config = dict(
    hidden_size=256,
    num_attention_heads=8,
    norm='rmsnorm',
    norm_place='pre',
    rope_theta=10000.0,
    rope_fraction=1.0,
    tie_word_embeddings=False,
    init='orth',
    init_std_o=0.00736,
    decay_fraction=1.0,
    decay_shape='sqrt',
    max_seq_len=256,
    train_tokens=269200000,
    dataset='wikipedia_en',
)
MLP neurons of a small language model. Each row is named by its layer, matrix (gate and up: input weights) and neuron, and shows model dimensions 48-239. Each number is 128 + 32 x the weight over its row's rms, rounded and kept within 0 to 255. Numbers have three digits each. A neuron's up and down rows have the sign that makes its largest values positive.
After each neuron's rows, "fires after" lists the tokens most often just before its 100 highest values on Wikipedia text that the model never trained on.

L4.gate506:063113143111097107147105136193090132175115145138168127166130093070104067091090147088179147152128139102145166131112117120145143180106144154149120110077120137180094167159094154124133118179163105093099130116080121112132193124054186171125084153134164152123144124163142174143164134191122082131102119129185092133166172174106166135185078153128070088084095118059124169090133147103141120047095198097106111122125101072098222123130185168091113063116112146144123128153182178095055116095071123095142154108133148086130162168121162103117116148171163143101112125120080105107147104108142171126
L4.up506:103089158133107109122103100111145116200176107122139139123145143130131076102152114142092136122128145143158136142068110114127106127174078077140091110128123112144143160151097175149144105177116108128084135177107057150104163221102135157067132136104123059162105116137103135085091154084127150117124127104148161131111084071138127143160098194204118101092076169135151042031117166137147182103135184079151056100132100131118165162148204157148154130109156104146153093099122130093105112109131160133123121155080123135190133152146082089164112188122095135111109121127116056145142130081160119181
fires after: " w", " h", " G", " W", " B"

L6.gate538:085102137137103098117143090120122165114201090131163160109093044157096050070113100155121127129105138130089137029126065163151108112191109126170166098111095125130085140130136159127102143142126142048100097124117158153181131133162112132167134167133092152047091167126106149133102107167137089112147148190104167085126121172169087124109089109102131145122085114113163103075159111090089130131107114106074101136147143163051137141047103101134130163137069106124119158099109133186105143174176098120104101126121136134132085119149119140189131110128150126171175092145086074135085129093106089075
L6.up538:090176188110130166113147105118153104157158123115115142118091151075118044089129179126068189179139120112132136088097137151112115156115132115166100107214141197131132152121129161115166067158110127102166133129110127137081132158102127150088091148161154073147132134086109170104112121145152115110163094148090051103066111140081131149085092073092116105147127159178122106066169085152104122156041121128098131108091128073096147121075104095154145077115187175098110082096138123142150138116111107108188088115134160162125133096131123112153131126137126169124168118162180173119091111110159131118
fires after: "7", "5", "6", "1", "9", "3"

L4.gate219:169119152148169147134159174119118168142107134105119132075086170154090077136155150096148147060116139116065154111135186133181137064186120191141133110160124120112123081144134099117147123146094136176160194073142124099144113091101195135131091147140079132186118102111068135153119092140151193130075113105232175123122163115115163143153090121085104159115092137108145189089158116120122124143213169159095146076098096069062106104096127171136138120189132142101147102092130179120097156123144159193141158163155120125162125098127107148137192093162121137129090106119060172161168098078091102139
L4.up219:116111123133197070178127114131158142197134145127164132181129176165176158156122110082158117197166145119139116093092158133116138102099141104050138071154174103117096102120102122163109120087118157094134108161123131166175133129153139135189105132142124091124136118153144106169080126083183151114124126129136080132132119141173114151174130132094114095132147131122159088155162147120151155160141120093122159112123057182144106168129119192079123081155105186155139140069136144120164166110145116208128144176110160064133142163102108098176100062162127127166136155159138109089117076147075059129
fires after: "s", " A", "ell", "a", " S", " found"

L6.gate484:143128114143139103126133131159126135135117139149138156112133149168123155135152085183111155107109162124055131128151152114185151182095143092090034097200153178141133118096127146091196166128073162135177170200128110191064100202171085159105122163163105106071108119144166132157122116123112143115122117172167103181141149188181068130158103175135151150121096113109118105143150108092069152151132077129189114106119184165168149072083147057165152133153134123094144127140120173183127156170128172086144151153134161106129160067121112132115100164174084160100119117196131117174129189123098114096
L6.up484:121132111120148143113110126121114134126055146146140120191147110104117095132180091139167106151183152136149131131095088155089146120140166107089086125173102148194132164124142131203162148060078158111092174136122083154127053174118114153181104166150109150077130141144123110182139082104163130103097157163112099144173141123148111128096124187161103127118096107120128108163113127084125120214135108114219153166125160145219124143071166127177103111122138122181137093129112120054113159147136124093157196181177097152164127162134125084124160151168080106123071178159166117095131109116118150146
fires after: " s", " S", "om", " t"

L4.gate633:083108145192128069202078063173168106123088119131129115175165144127147135107114137100113153121108117078138132186148183133125139099072146091128150106147090095129034111104162129103139134122067117091125124105152136118131130072087098160110114147138133126094123176150150143065093168081102114164068096134141214132134140130171136131095153109126091100136085131104147192108121179126100136161157166071082122124141145156113096200133134144133112141173093142122145118119092059189123100125142161117145117107112098177137156168113095120127139099111036083103177160196141092136096154195097151101
L4.up633:123170128136118137134121154192183141093101163158126109081053162190123089187069149090151125080120148188145120156118068061099094114103109162105172185125224161127130145121106168147100101121149155100051151169156109166094108116140073097126165145151141164126143170096114128145097073138129078083114136115113119158073147198131080143118131149130151113142118192146135108115187186148072145134066119059107094170159131136094157122119145088123151106135144134122072116214109136197124163131090129120121103144072140109135153165138157072113157163096138146129133159170099166146160102122097122155
fires after: " H", " h", "el", "oll", " Br", "ur"

L4.gate287:063161117111163151100188132119160088148067146188128087165082157157167111137144139130125119094165112064095126111143115149109100176173077177126123093145116173132162184114119154164118125085109087154152117058196129138130132120123164124101130111127115147175093062129114120143149104161132142127137158138125082171078149141156143113110158138175092110108110163120110067118093133123119120176105134122099108169136136130148121132066197107133146159122089098055161130122162142123152154098176155125093116162150139191137154090119169151150165105092143121128144074143164162144193184163142147134
L4.up287:132122119128115165112165154105157149118172111133163134175121107144094086132113211096086140174165099127117138150194111160108083164123120138163122155133170177085121123098123085123136111173156165118114157107136092098140146107176115158101087165107101163118143133087138098107146179119109108112156162173121121118149072077137146086152081128085088161107107099094193140118166171173165149133132159107114077140182136160132122104135169110135142162124110125160096085104097148130104188170064194114131110138125193171167159130156149129128121174074091067125136098113123136179135118209085186185
fires after: "us", " loc", "k", "ag", "epend"

L4.gate683:151094157130166082098105109089149146103114148145105116121159158112101091105088170169105182176148091155175191129129080071124192183121103135153101155159111110188077094078145174147138091046074149094133129145117127195098119104199086103115099051161114117112150149080104102136124112123176050167091112109110155141147121106100134119152144135079124146164142123112158133162089157118122146144086104087146135137152152093164125140162137120197119132166115164133161131172079108174074105160142122090145140133119187161172133094104074153160114136190007145111112164127099091106134088127112145097
L4.up683:156135076118087133086138110084108074123170124110142112167102139159106069167073137104128150157096212137102133075117134067158106135063121074094133140121133151116175150099187093167097118197111163097186130164157160160087141198093161164113191145125053161117150166126165144173172088145094101166157157154163157149080111193146150086147104173114102176103120129117138096145127076091102127161127116156123152139109130096075046136141125205198096152153157106118143095098136112166096192141183095183141127165113096128131092120115173073106125112169078133125124154127139112122152104085144139117
fires after: " m", " l", " r", " R", " s"

L4.gate58:153099071164125158114089137155175054125199127141108081144122078108080135063097148122148172139138138083066178170232145174157165159086170175113107121138187127144171095176145136126138146127119163137186155182111119118131185177198093124152114134166173137105071164118175143107095185119075112131081132089182111127135159091097127117156144165120125096116078159125117173143109162090066083078148146112086092110097112146106119132113148176104132156168099171091152148174124118092089160167087160124082075114119133156181149070122112156128123148088102146089142183116123179080113130180166120143
L4.up58:161159095145174175140138138089080082158157126123125098165132080128122123173138100123126103126112116164133163078105165194142090139175162119170125110120114106090113134202212158167137136142142165058167131105117064153129143102167131106134107160087122147148090164111157113123080128117142173159162172118121180119143144205159140147086196056101137108095121079095143144143132044151096097105150114150103132107112105157144143137101059074108050138128151133105068152129163108128127120109108123134182088092178158066121128148151142111152088174162123139142113119108150080159107145139079151127
fires after: " c", "ubl", " C", " offic", " Mar", "ad"

L6.gate647:104112130152144101112155159160159120091162086206180040151168147105114078118124169112107106087106137169088190162165132096065136098116116096152167092183201110149114163144134178137137125160093162131114163136131110161083120094150099193082140151164127166144192082108156175066136116106127150174138093108203140114138131111126186119167160186134112135141082176141186105124092154086100135107161141134161089103133085157057142118114123151114174080093080095148165143123188128098123130135133137062143113197177124174134156119111187093116154136136102142136148158075142123164223168100070156109
L6.up647:142097092086103167072113102084091102144177123145145157115129193166157157119171059156137131106121087082166128136113114103064109147120177089142109145087153115132151114143151128158113111126144101152103124126156106158123191109109198087143077109099144106154143113118133102121130150106070156110122058129174152141078117150152134086186126108084110103072145161126117052161106129108065160130132163079136127117156141154099163122132080125131090124101129148122153154075137103122188131138071070117133057167103152071120122114140093164143098151208102157106143151138136120192185155174081091141
fires after: " He", " he", ")", "e"

L4.gate119:124092073143117060154104113146122175088111135171117173091108084134104153153095117084081207126120142107140184104140153131159125144180167143137109151161148194163134133138090129107115108111151147124165102164109123123108084161188072156142136141157137136065167132160120090172153118146099171127142160130091124180123172129106107158064168132079130191139099105077081154167101187112146154168093142079090159123100102122093055177130104151124105200160106145075188115102145138088122106144100134172077088135157081126135097158144210111133131107084121125118103181113191156097135153087092162076
L4.up119:141098132120146150129169144041163141179134134175100143138109112184171126129150125148154098105074172148088136098086145103162101141128113107124115111189083106113163131097121152133146091073125125095076155135164199108119141122092120091069101060165126170141110128126115083118108130135112144118132095123056123140169176142146084124102087147103096136098085097114143162155141143146099179112147223119100131146095091106188174092079112146135179134140114105114091204142103102112144113094129134177170098164133137109144158145158143147135098125124117127123116141124081156112105109077166129116
fires after: " S", " Mar", "at", " s", "v", "m"

L4.gate142:134133141083139119149122162209191101092175129094082108115126161138112184062138070143077114123125094173142148110138131110104130163110113114152095130121142182093112105130085176178134148071104117155151065105130101157134110135173115175143106134143124126073124162189089151136073154188139117197209134129117128098143170111142107171121085167152091102112156162134129134178127131141084135097089136162129152156226155125167107120113141179102109112128092119093155139117120092073113092121111141095048147121112151158095140110136125131124118135096143116113127087162158167197136153149168072106
L4.up142:143143205131113077156143109125165061134114152087148139174159126108099129164111117123178146105098129137194151090068099085108154101172109132179124131152092213145122140103110086174162140102132141102159141118082102176112073143071146137103141119131083062142122146105119147111129125152129135129168169162097073095143177167134139164159110205141108151117139198138111136182148120115172133102095170126166151159142093111097126164109125127085196165161093159146111136169154163139133139069123067110124158086128169142131084115131154115116135206109063174126202109074095148176159139154104131079
fires after: "%", " ", " f", " F", " were", " V"

L4.gate158:099143063114192173110181164111125146107166164114116103142115158129116132162093138118106132089105093072097043169130167135141153125112140085133092129150142142123226187151152104168116141145141183104107108115078199122180129091140084096058150148102130027119155134096130133182161136106155141113157101077122145161165103172129139155145136158073103114162108059164125125111111159149160189190124070131104165141097107059147097157132143107153159124146107084147128142180125105153078171189144113130115168136080086132118119149126171110113097121145113121103110112119079179123156173141120138146
L4.up158:154151122175128138143179161146089210161125164117101094067144108119025140099142140144178147149099122135115160159095204087161120161117118133136131113190101122142103151098142139082120113194067151096129117096136103100164082092094111119121195099120162141142146219192086152093203102134127056150123174156147103180101149101075082154089176111122111131146061125049088081070129118140184118155118184124135194106186095147142083170061113112110184122178119109141139129131115122182128117123133116177154123114150111133143141091154094095099144119131111131108110089155120136094085146155185125167
fires after: "l", "el", "oc", " le", " l"

L4.gate14:060063138118137090124129144156128135139103099154145078129157071062125154162117094130130172143102106076044147099093138143145123104138121143186139128149122146126081098142122067126111147151100094112165137141071093157106107136195166078120144094076153138117084133147087145167107169122084170236167134108128180144096133163092135131151113127089108133079099097141128157148163172163099150089131179101121158119160108138114175138098142131152077151077086100084153122187107114155159111113126142150097128147102106141151136088104083104136135076152133063163150151068173114161151122151148096128
L4.up14:180112150100110142146089149098122125119120193120155106154157052071139152186102109142176156065092108150179117098103149123148052130145111116186083127088151083108102156113088090140134144100128114178123109127130160136138122155118110176178141164146140141179098108188119222132104116145137142073141160121101178183095133160171143120127104164135034117155114155167108055144126190139136103118109162094180167113175116187149176171125161148088120140170136157158118075126152158117153128142125129183126110152114149123109162067137115156160140191184134125109152133113168196093104061084136147133
fires after: "y", " S", "es", "s", " f"

L4.gate199:143055159070088136170088159160087114110170100179140117132137132073137066077142125066076172108157159104135143128172154116105114123173106135099083165122150133153067154137165163167086133141164109158096122096105147140098165144123168124062100067139125087201170105164195122118070094168099098091124090108074117085111122156173144083129119168156134132094103155141177126165161141113105156119116158205186138128182093127116103069181103200130130130151151191106174158095158143126175173165152126101176129142152165142145114130093142132091133170170091141129148122096153137095160213176096191120
L4.up199:079106084075107093144104080130094156100096155135084160071110073135097163124142135123161125128163088141101080132170143156118100157124114107187185139103084113133173123136142126157069045126143097150099192108088148097157126181149145154143124124137106137222148143126202147111091096152144125113173107119123135134122139143103119070136146117122124077121099098103087123159096142083149159167125137112150138090125130097175120111111179118130172103109146221125130132085110168102128100068118122075141129126115097064181136145128114200134095171044120135101169131119137122087147091080148098133
fires after: "er", " Co", " Se", " B", "e", " He"

L4.gate443:145133135117115101125132134147166137152106136115085155156130117102092112144129170145137152101093110098174085102167153161107172147145197116175121119172110144154137133149204154184132148122136135145152110164145094143185141139160090129124169081121084090122130116152147114101125094153182116137126098124094210126146155095120108184137123132138128121146119156120170151115152161089125120093134155129085111128146140056193058136121100136167135154114143129151145115138147185133114149080162073255147111174110109120147137121167062112153165135151096160143116170110091158123215143050071151057
L4.up443:138051161150088094132113152102092133176108163121143142187129054071114065198177090138196093116173118123136088130150167093138094193111145098199209119148122143106107154088155086130161201097140095139114159111061100101131131116151110102149141145117160109163054124098136080128154120129139137106115114144124120122124116153137170134156137126141132139116100106184086136125163167096101140093157095051157179157129125177164117157157117135032111135113131155118100152129122077122118154155108151089148118154145157127134131092115128134121165101079116144069186159079133058148091076158098129130
fires after: " ", " S", "s", " polit", "it", ":"

L4.gate691:165144097120127128131154140163147092095123106205167113158150151171145146121132129117198135089117114132131181165110120098082149121142074115120121110150122139157118132176102139087183111085105148152127096099106157109095119137153098127129114175151111096104109154157126200125083121119122101076171085215127147141093119152143147171177122066136145097147135218221073142084199170198147140115121148127136100122120166133155153157159102158148113156108104133140116104163064104206132146085171122107167149158182140138111152127067137086112189062188107102108137132167127149095125162119127129137
L4.up691:150224156129127166145163143113153132110109157105195108125149171109074091147166190097134102083140112137200127162102143126098079094152120158096095162128110052103162150126143135182066112111108144099143124099119165112106099111139069173115138102107176071161168129142058117108126167145177094118141133152153161120135087102116125089152116160176124134136142095122146114141130158167154178167130120153119104152111122070104138084155083156116161123150089118125150159088134123155101149171139124182099107084114146116150112128159188111107162164109175159056113103122116146136097118138152128104
fires after: " h", " ch", " re", " sc", " par", "el"

L6.gate536:145126120169131199131094136142136111120171162081128078112135125127181092098105108127135110102099123150116204078126117124132113143124107117154126163154156130118135146186129110135194149114095213052119168109108104185129154178147099146106096138137114126090151118131120107135175145128138157130163117136103149142145162107113139144170149189055106157114146169106068168138152150168083040140121112135120040050151191100084080176115108097117116106130132149121141130125132181106132133125102158153076116184098091217119083164135087186142164079144167163057133107184102113057103154137123125156
L6.up536:144140162125114103139140194148092161163212121178082091108164124150120109097147149177132114133100185045119113134115107162112122174110145186172114145111120144147164085128138099148163133173129131153144169133144201093101136162040060121185167100105175091101173111096111117114131106130119165129095138160116133117152125181144136117079101161087154134097121116135163119126089178097162109150136146099157127168126141125101095094106100129123103115093148178144097109153124124141092155159094103063129070140144149124154123090176192088177127202145165144133152181069161091108161173175152067062
fires after: " c", "us", "c", " C", "ad", "at"

L4.gate64:067158139154148149162132087156149183177096183080091117156082162120107201104108112078107129067096127111146159134146172132115116135172169138153130104102127118096118162148165117130114156101100155078102090162128131119151137047094169150126133093143081106075184120138056192076141108104148147107133132187139144139149167131146146177137134146122071112092157147116149132146111055113145070136097193151134137110100134131159119233135093139125176090140122083088173182146108122104165114183161159144094136113107173090110086110181096153098163145096128006184090121087097141117168102143106081117
L4.up64:184107108189141144071119214130090052113092080129122056098092150110112119128192111040154116132132088100163150123084155145095149054133115120103200125111102157137093103074103130156163135148167149139161041138101101094102109102112107132155124137135080080110141161119127175172188110130130058133106130119113190134104107128118096197131110106134089091079094131115163153154115179121109115126159121075109157059079055127095134126171141159161069100129127110080160139115121133115060151107155195170175155161162154104126062102073087117135144153131114132123127146097100150176136121123075141098
fires after: " f", " F", "f", "F", "ad", "ough"

L6.gate614:139187130158123072140170120103154136117145123145138113089162080156159101108103188147201104095139122162060128156085117110127129096084119126157124178121110113180095145138149157137214121071136142138136135097115148173157182129142164179188157088153163130088233132111125106194106116164118099142118087161145118082164107100126079152125164093141122111159098148162067117128135118054127089191114177112098068146192159137106158087121113101080068168127148151047133106101065095141146156084201174103132071112083116167094164147133134139147107175152133132108136126120078126139127151131156105115
L6.up614:111117205085137122151146196133156132151043114130143150173121117140144168134073121072123090137081102068103141169143051149095161048110087156114101155163126079135053171121133136121119112129134149173124115134079130112161119090110140100132132095159116149144103083147149058120145165133160090086130145136156118132097107160141141095118175117165121099147111147165136114137140095088129050108095158129104100070126087128143155100171161084142158093162153124165087176104104140163150159168092167098127118153151137137075123195186070113073156092160186093142114131158118158126170133106125123114
fires after: " h", " H", "r", " Y", "ar", "y"

L4.gate382:179166149114180144143148138104156203172131103150175115103107122119126144126148103127060170134079081149100139124087087174098062208110129171121070110116140130140171186135094057073173160129142108156138084122092138136170135093142124126148140142182107095117085145146072158166107129147163136127096143174155133160097129080114114124179154138151116172106134183133175098153124085121193075121172124138152124073099134117070101139150126130157075116095182080134110146158134158047127084105118186142110092131129177104131084155124158111063113064199147153069122099108158143166097113102159135139
L4.up382:146111100085110196104141115126138078176096112150138098094110104157134117092145078134145148147088124108173113143100111083117095186095200141149145148119152069088099068113076107071185124140099122167105100157181141147157163081101177155137173124155137117180142120145104164100102157074172060155126128084151141153176209154110126123098107147085102151108116136124184106097160062141151077077162161113094083104164154122158118191146149176177122123193173109090091133102200134129099117091152169151118120137174145114114103077178093092121129134156078130136159106108170148142119097107079102118
fires after: "am", "f", "bum", " F", " c", " st"

L4.gate400:075146142134181180082130129146118143182108162164151173094158174119094102110142092147134066164088161134121140103067097141154112151137145155128156099104142070091132167142130076130129124147139127069141168139089096102079180102112136101136129120147126124178085130135111129117105113156173071141128134159143136098161171099096133175128065124134091115114122104144148124127062146122119108135128132130199187067144160143154081093104161147150144156124086114126143104084122119151156134133127148144091090162099116096136212076102125151112104197179173186107152108220147160142139205189155150114
L4.up400:134135072129177116127173138145131132164144096084142144139130129167178094155116097164083125139130112156107071129107125104125181163141115106097184093108136170150152124091149104153121171169170138131105125147175105135094160210107116176116126107179123124141132131060121113188128141162194134104141077085105199140161142121143106174079132110144166106133146087141115112149122113106117105149182156122185165111129108110188119192113113065164148101116118134103149051182177165088168178115217142073118147113102151141068182136112054175116142132176108156131165100184155147095086140141162086100
fires after: " B", "u", "e", "a", "i", "ra"

L6.gate399:108122142156171081122058153079151101151165125109110082146093144050165134045117095103088069113156090171104118080181171129093174125025130089169100116068080154070130057093157114105081150147156095104059054106122179140160140112146118133138108101123124112170143119179132088135083118082140112176080112101124077172179138153150112117196140126093114102127156167133097104113123096125057129102138152108137096161156135137114090106119126164096135116148143131105141137089173092105088149141153158079094179162111162132132090157164183177144125124110172097116151117168145118126110090059121084177
L6.up399:164151183162101145140181138054158135158176077151141142132106154152130178158130144050097107130051116121098126091149152134113126174159126146129115143102125168103085095106126112066142131179152114146126202127116167160116119146121114105152143087136132103118101076190139107165129142099123172180185116145125104140129116070175182163108160098145126069076130131113131110151075112136113149065097142142110171143115115149061167128104072122135190152159162175173115115143127144109143147054146133074147130086126056143099105198122183140142092191109128110114149193087095150107099098065199201117
fires after: " per", " f", "f", " n", " rec", " F"

L6.gate384:124137172095102150190110120146118106167122146076119120163108145149162138168113141207187133079134056165205166105147075113113181111165166146116064114086139082139062110124044169179138154088132160127126102143166100081102127097121118098144111122188124091116099135110127110117079098146144114145145081183140101167063110125126139159097112163159106172055110123166154122131192089135160108133154164126112108165167096145170097141176154120120171098097130121144089075135156099134098197111134135147096115127070094112126114144200133135097160108110107104144178117120098085086097111157163131133
L6.up384:113132203150155170171153158074140173104118154114165103147192120166129134080131099097103091123146129148183119114029113055146186117114098105146146081147127157081141187168140165150135090118160166144125078107171101110118138135148090130094102177136147103119127158155148112079145088130174108126076102125101177139204160109146087101108111139170101166157122141119141131143086129112192103131146074087118088114129171115165142153161120120155109120145132165175075175121132114154164124146164116110075137152080139126169196130133192209100103124178129116133125131172181088105140137152141163156
fires after: " N", " O", " w", " M", " W", " H"

L6.gate372:093065108117169115070128125164134118107063127140108116084119046136119126108156140082164217101180122069079217087111104117140099124085077133115095090127108127156212101181140125121095112108087178123112171109145125095081125172113118138133146120105121115071171095163180118189131116093135109114097105155147128124161115165071151150075154107148180147070130154099060158133130141101131069113122169141062171138171117130151147104111088152170138137161116130136084070097122159114147147101100077138083134148105094162107141095144152075142160144125119132050114175099125146086075136104082111132
L6.up372:108084109099110103138138113135153155172072126152149172057125060168185156114129142114095147116076147098109167097116081118117103141113089153100113071116119203168125109169107138177109111109109133165141142099093163143116147154077139191109101138142085093133111063072185094122141120158161152153115063128170140090166147132153126214126137112097106192097138128109121147176102139106119098137173114138148195167104157101130089114111163140155162077113138140143129137090183051112152139186066096128110162131097169127110119120125049204094096137123106127139136108128125123153060116169071126192
fires after: " S", "ord", " t", " s", " f"

L4.gate272:111115207106009174104134118136154122194154159141090156147150079135122147122109101152100129070215168082098112174141152114119152137147124124151090079093190157070178096140112176133115119117086087133096106180119112096132090124110121133081090110125156124097144092167092077103148140183115083188131096109141123097101171151106111149063140133139117117167145092116098173120149136100106132114079120088097043109100068107119110152138139119097130140119085106089110170144058119070139181115142092125164106154088130159100099140126116085140209111158130131205072081183116137123122118141108097146
L4.up272:126083127060103104125146125124154202065106134121085144161094111127205176078134089138129201138156132077121117140086164143099084180169131178122077174102165134150179076177099124121181127112129123107123122101139102131185121149127150134125150139119134147067183133197093123090158121172097124137146099143103181151093107143135159134108147131134124147103153114123136180084172135163062126148119128134099134110084074136121136121108111139117132153153172157132137145129097146206144117105146125144119119175141134104167159189078151102111091146158104129188104110092097078042078104061107067107
fires after: " r", " R", " rem", " L", "R"

L4.gate582:133100134140092099119168097088095174119108085145077124147096120119147164114096025060127178101105085154134137070188129082135177069141140112131067119173132101120118132113155125153139124121079147122164100131120099107122202133131091130105114126151092159128118122096149157138140141121090121137150088126119112104111133102068151120134099143113151136128141081139191112092100118132109125132220150113097037107155119156136151134134116203114121111125083133175158153182134143138112079118144102122112104079100103159125137104187153114149152148116047127138118126103128118156138075178100167130
L4.up582:145154088105178143159114058071164158119086115084101159145101191155143089133159146078101126063114162171109112149138173092086133141131127132161102137125137060125136097097129131060133098133127101114097119000093085152105157174119120132126142113082082140140129110126119162124122141148137163102129101127118176113129061112134104123104097131136130150152128157105120089112116108183130165129133107221128115126079171133116127148131144128151196120192154143055168134123113129148094115142138116143178152109136138158143101185070135147178118148114056114134129085106156158098083118155110134103
fires after: " m", " l", "il", " r", "m", "ount"

L4.gate389:058121166103142149100088100152194113142126173171176054181153088139155157054146134165103082108134135079104128120093146158140125090198163135146178105097165094097033112133138119124154122137102153062125115123091114029154091113118119129110095153181143129183117089188168153117145094209157112100136127097128162168143133141121094180107131170083124103118118130111123141085116120178142161174131109089156112083133087122136117093165146134118143137154126135118135142173132121157135152116045175164156053121148069132126138157142179227104118086156146135154109160130140133060133147121125092120
L4.up389:152172150156087137158091129131157083114125077070030075137149140124178132153162148105124191163138164115120087157069094044150158097097156123119143143105148139176184119119125123110119118145164102124083108210129128097120102139148111143139137190136143108168143091149145102172113109188219102109119091135181133121121188147164077119136150150133160208105122133125083163189128064173100070118123161176143148143166132147130097141144140200114163149161150146120113139095136151157150122139150148096119095133120090081106114124124087178109132121111135135109082135124078184155117108106109102077
fires after: " s", "o", "a", "he", " n", "e"

L4.gate249:101132123150148106203131034130165145159090142135126124115125148105063123089076136140120123126118206137130121176101129099161086181119169109103111131112170152090151203127170127097110133084095190165119138156101183128134157125138101091074127117126152126112132126166101128107131118062075129163132197118119080114068165097161135128126130153094172118171128146184139127164138105049058134096149118126091076139100150141121093171147095120135078100126057133172162159174154186124126103104107172118147136155106120083176139152168097147173112108142150135157169147170152101073171208101125166114
L4.up249:140119183174109180110078140212158135097154129102108087150142155168156098080134141183180087091062085104088152124196184081185109127108141148097092109110121153077086135111073086135100153155110143069099122176114209140126143042143145162117149134134132149134130123119150143104063141091097074153196123100076128157051088163123152060159177187187170122117083178085129087172160086114090133135140130109075124142098105133196132153140190163101135135106150144091145107137053151161175145087076102134164112114098107113129160130126097141135170078159070092149150154138109088107098144111080130150
fires after: " S", " s", " Al", "ens", "es", "s"

L6.gate444:146127127149120122132140114113139103171093124132130126137136171091137101149149181139107103150158103143112145141122126178193119084110166066118090089113113115157159165128209115145117133074123140104208209152150126050135113096137131154092118119143125162183124082141138071181139145101032110139070171122150146146124153187151080083085155153167123110137141145171154157139186136129135101154115141135178042168123146118116119092117138103153100090184127115191175172102106144162084126218106143138191129174108130067142113108043128165168099144137141121160089092127182129053113124045110094152
L6.up444:133134086150152121160176162082121086170104171159129092066155088138133126181122154095103108123155094148044148121173115087138119093191189163107141099092115156178093105111131084151148131160147109122151112160137196189130112125147077074149034139184120121121117128130095171126183102124121132160103151144075108129163099153102088105065122126146086147110155131082101167150133111080099192115086152153094104143129125041096113173125187092118138196136172146185097133134111117165111098157119122181080122220118162197099109117085125093112155096119091116144150152149159140142127116136133054120
fires after: " S", "y", " F", " s", " a", " the"

L4.gate33:124164114065099095117174133181099185151183176124166128066104111099179131148119142127119128078097133144104123136132124088122092151148184181156140145102185116162080081080080108128113125081144152114127070111129186113109141124118083131125186127121119074134128148096129162120106170095158155101132097162164151190154088078176090144111104112130109169125124186130175094172132161105051158063102140187096170113165133131116100132164077107133104133132088108096132112147147113072104135072140055074091163100106095120147107108113129183142153076115181183132101123158156098162137184145134076149
L4.up33:085095199138136116150127131081125104143093113125182084100113165044106098091174089129122086114071099142107077205078141096183122131064165142143133199134164125146093114218152132131154125131130134076128088102117163121128067229164063174170175137134178131050129192124100100130127083097136126095094057170141082128139135123114168115101166186124169160119157125110132103131161161095156137137103110200143123114112122099107176118140125108111113178053151093116203116149211126141091135135137126150093153100142105125158150149151159107184164092073109098104136101087161120101131086132136142104
fires after: " F", " f", " V", " ", " Re", " cont"

L4.gate0:139163133139129137109123119170169119134062187111119105097165132139103141070086113147114185109130098154149163141162069149075144129113133086143118118187106137090106119128118107136104090164141075115088122164151119157126123161059139149146054106197090178189158076137085140065092121106153078119117068209124200125153089109139164202083151143166116145134081129127065170100136141067120064149096138130126112093165124104134128159135119151063128141122136147133147094113142122046101131126096140136125097102133142139145118176140130114098098150176165157127100126150102094090098106154141144081
L4.up0:100085147130166110139120100095068123160158064114171157092169086148100113115150094176124069139120145110129143106121118123141156034071095116119131091172073156165136121068099130083105127106184113124161089131157154132103156122108183100111149144160111124176126141118134123095151141097120140101148166156167120102176135090132119082136187129141164098079138122104137090085138152070150154140130105081149183159159113130131118124155154097101095089133103118119052152093229140120149137124048121154083124149062130144173101153118161109135135134104092140123121198132152126117087144085152132121
fires after: " W", " N", " w", " d", "\n"

L4.gate416:051083135144149124091169150077071102182135117084129145127116155084105114082146150139110127128125158185033090110158128137115096121165180147089189107107111103189090109104162151158182100124148134192125141163119143098131203106161130087158099152127096107135095142094124082132131146126134068134140092174150113121169186078138134135076161144067099185088112112130081114086169117153105166202116136083115079113123115215135100117120129099154096133157145115089127093124140084115101132135085083104123088140051117091085083099161173076134132142115083167158122184149092100116090121106154074168
L4.up416:033172130171121184163236145144163130149104128126183137173117102064153135155134098097124156165135109170118082180144164139122151125072178196132126136124088151221138174178106198121136130084145152170114137223074114105168121155185094093117109142135168092129107150129119121103124125084128157140064128119084150150138153159113146106161203108102153147169122146169152157141131166091126090094085098111099101179158141155099162112165087130074158139118150122091113159111121077087118182126112120099164112145128085099171102093093138104145129101156142109134139174165101050102123104093125131122
fires after: " B", " W", " 0", "\n"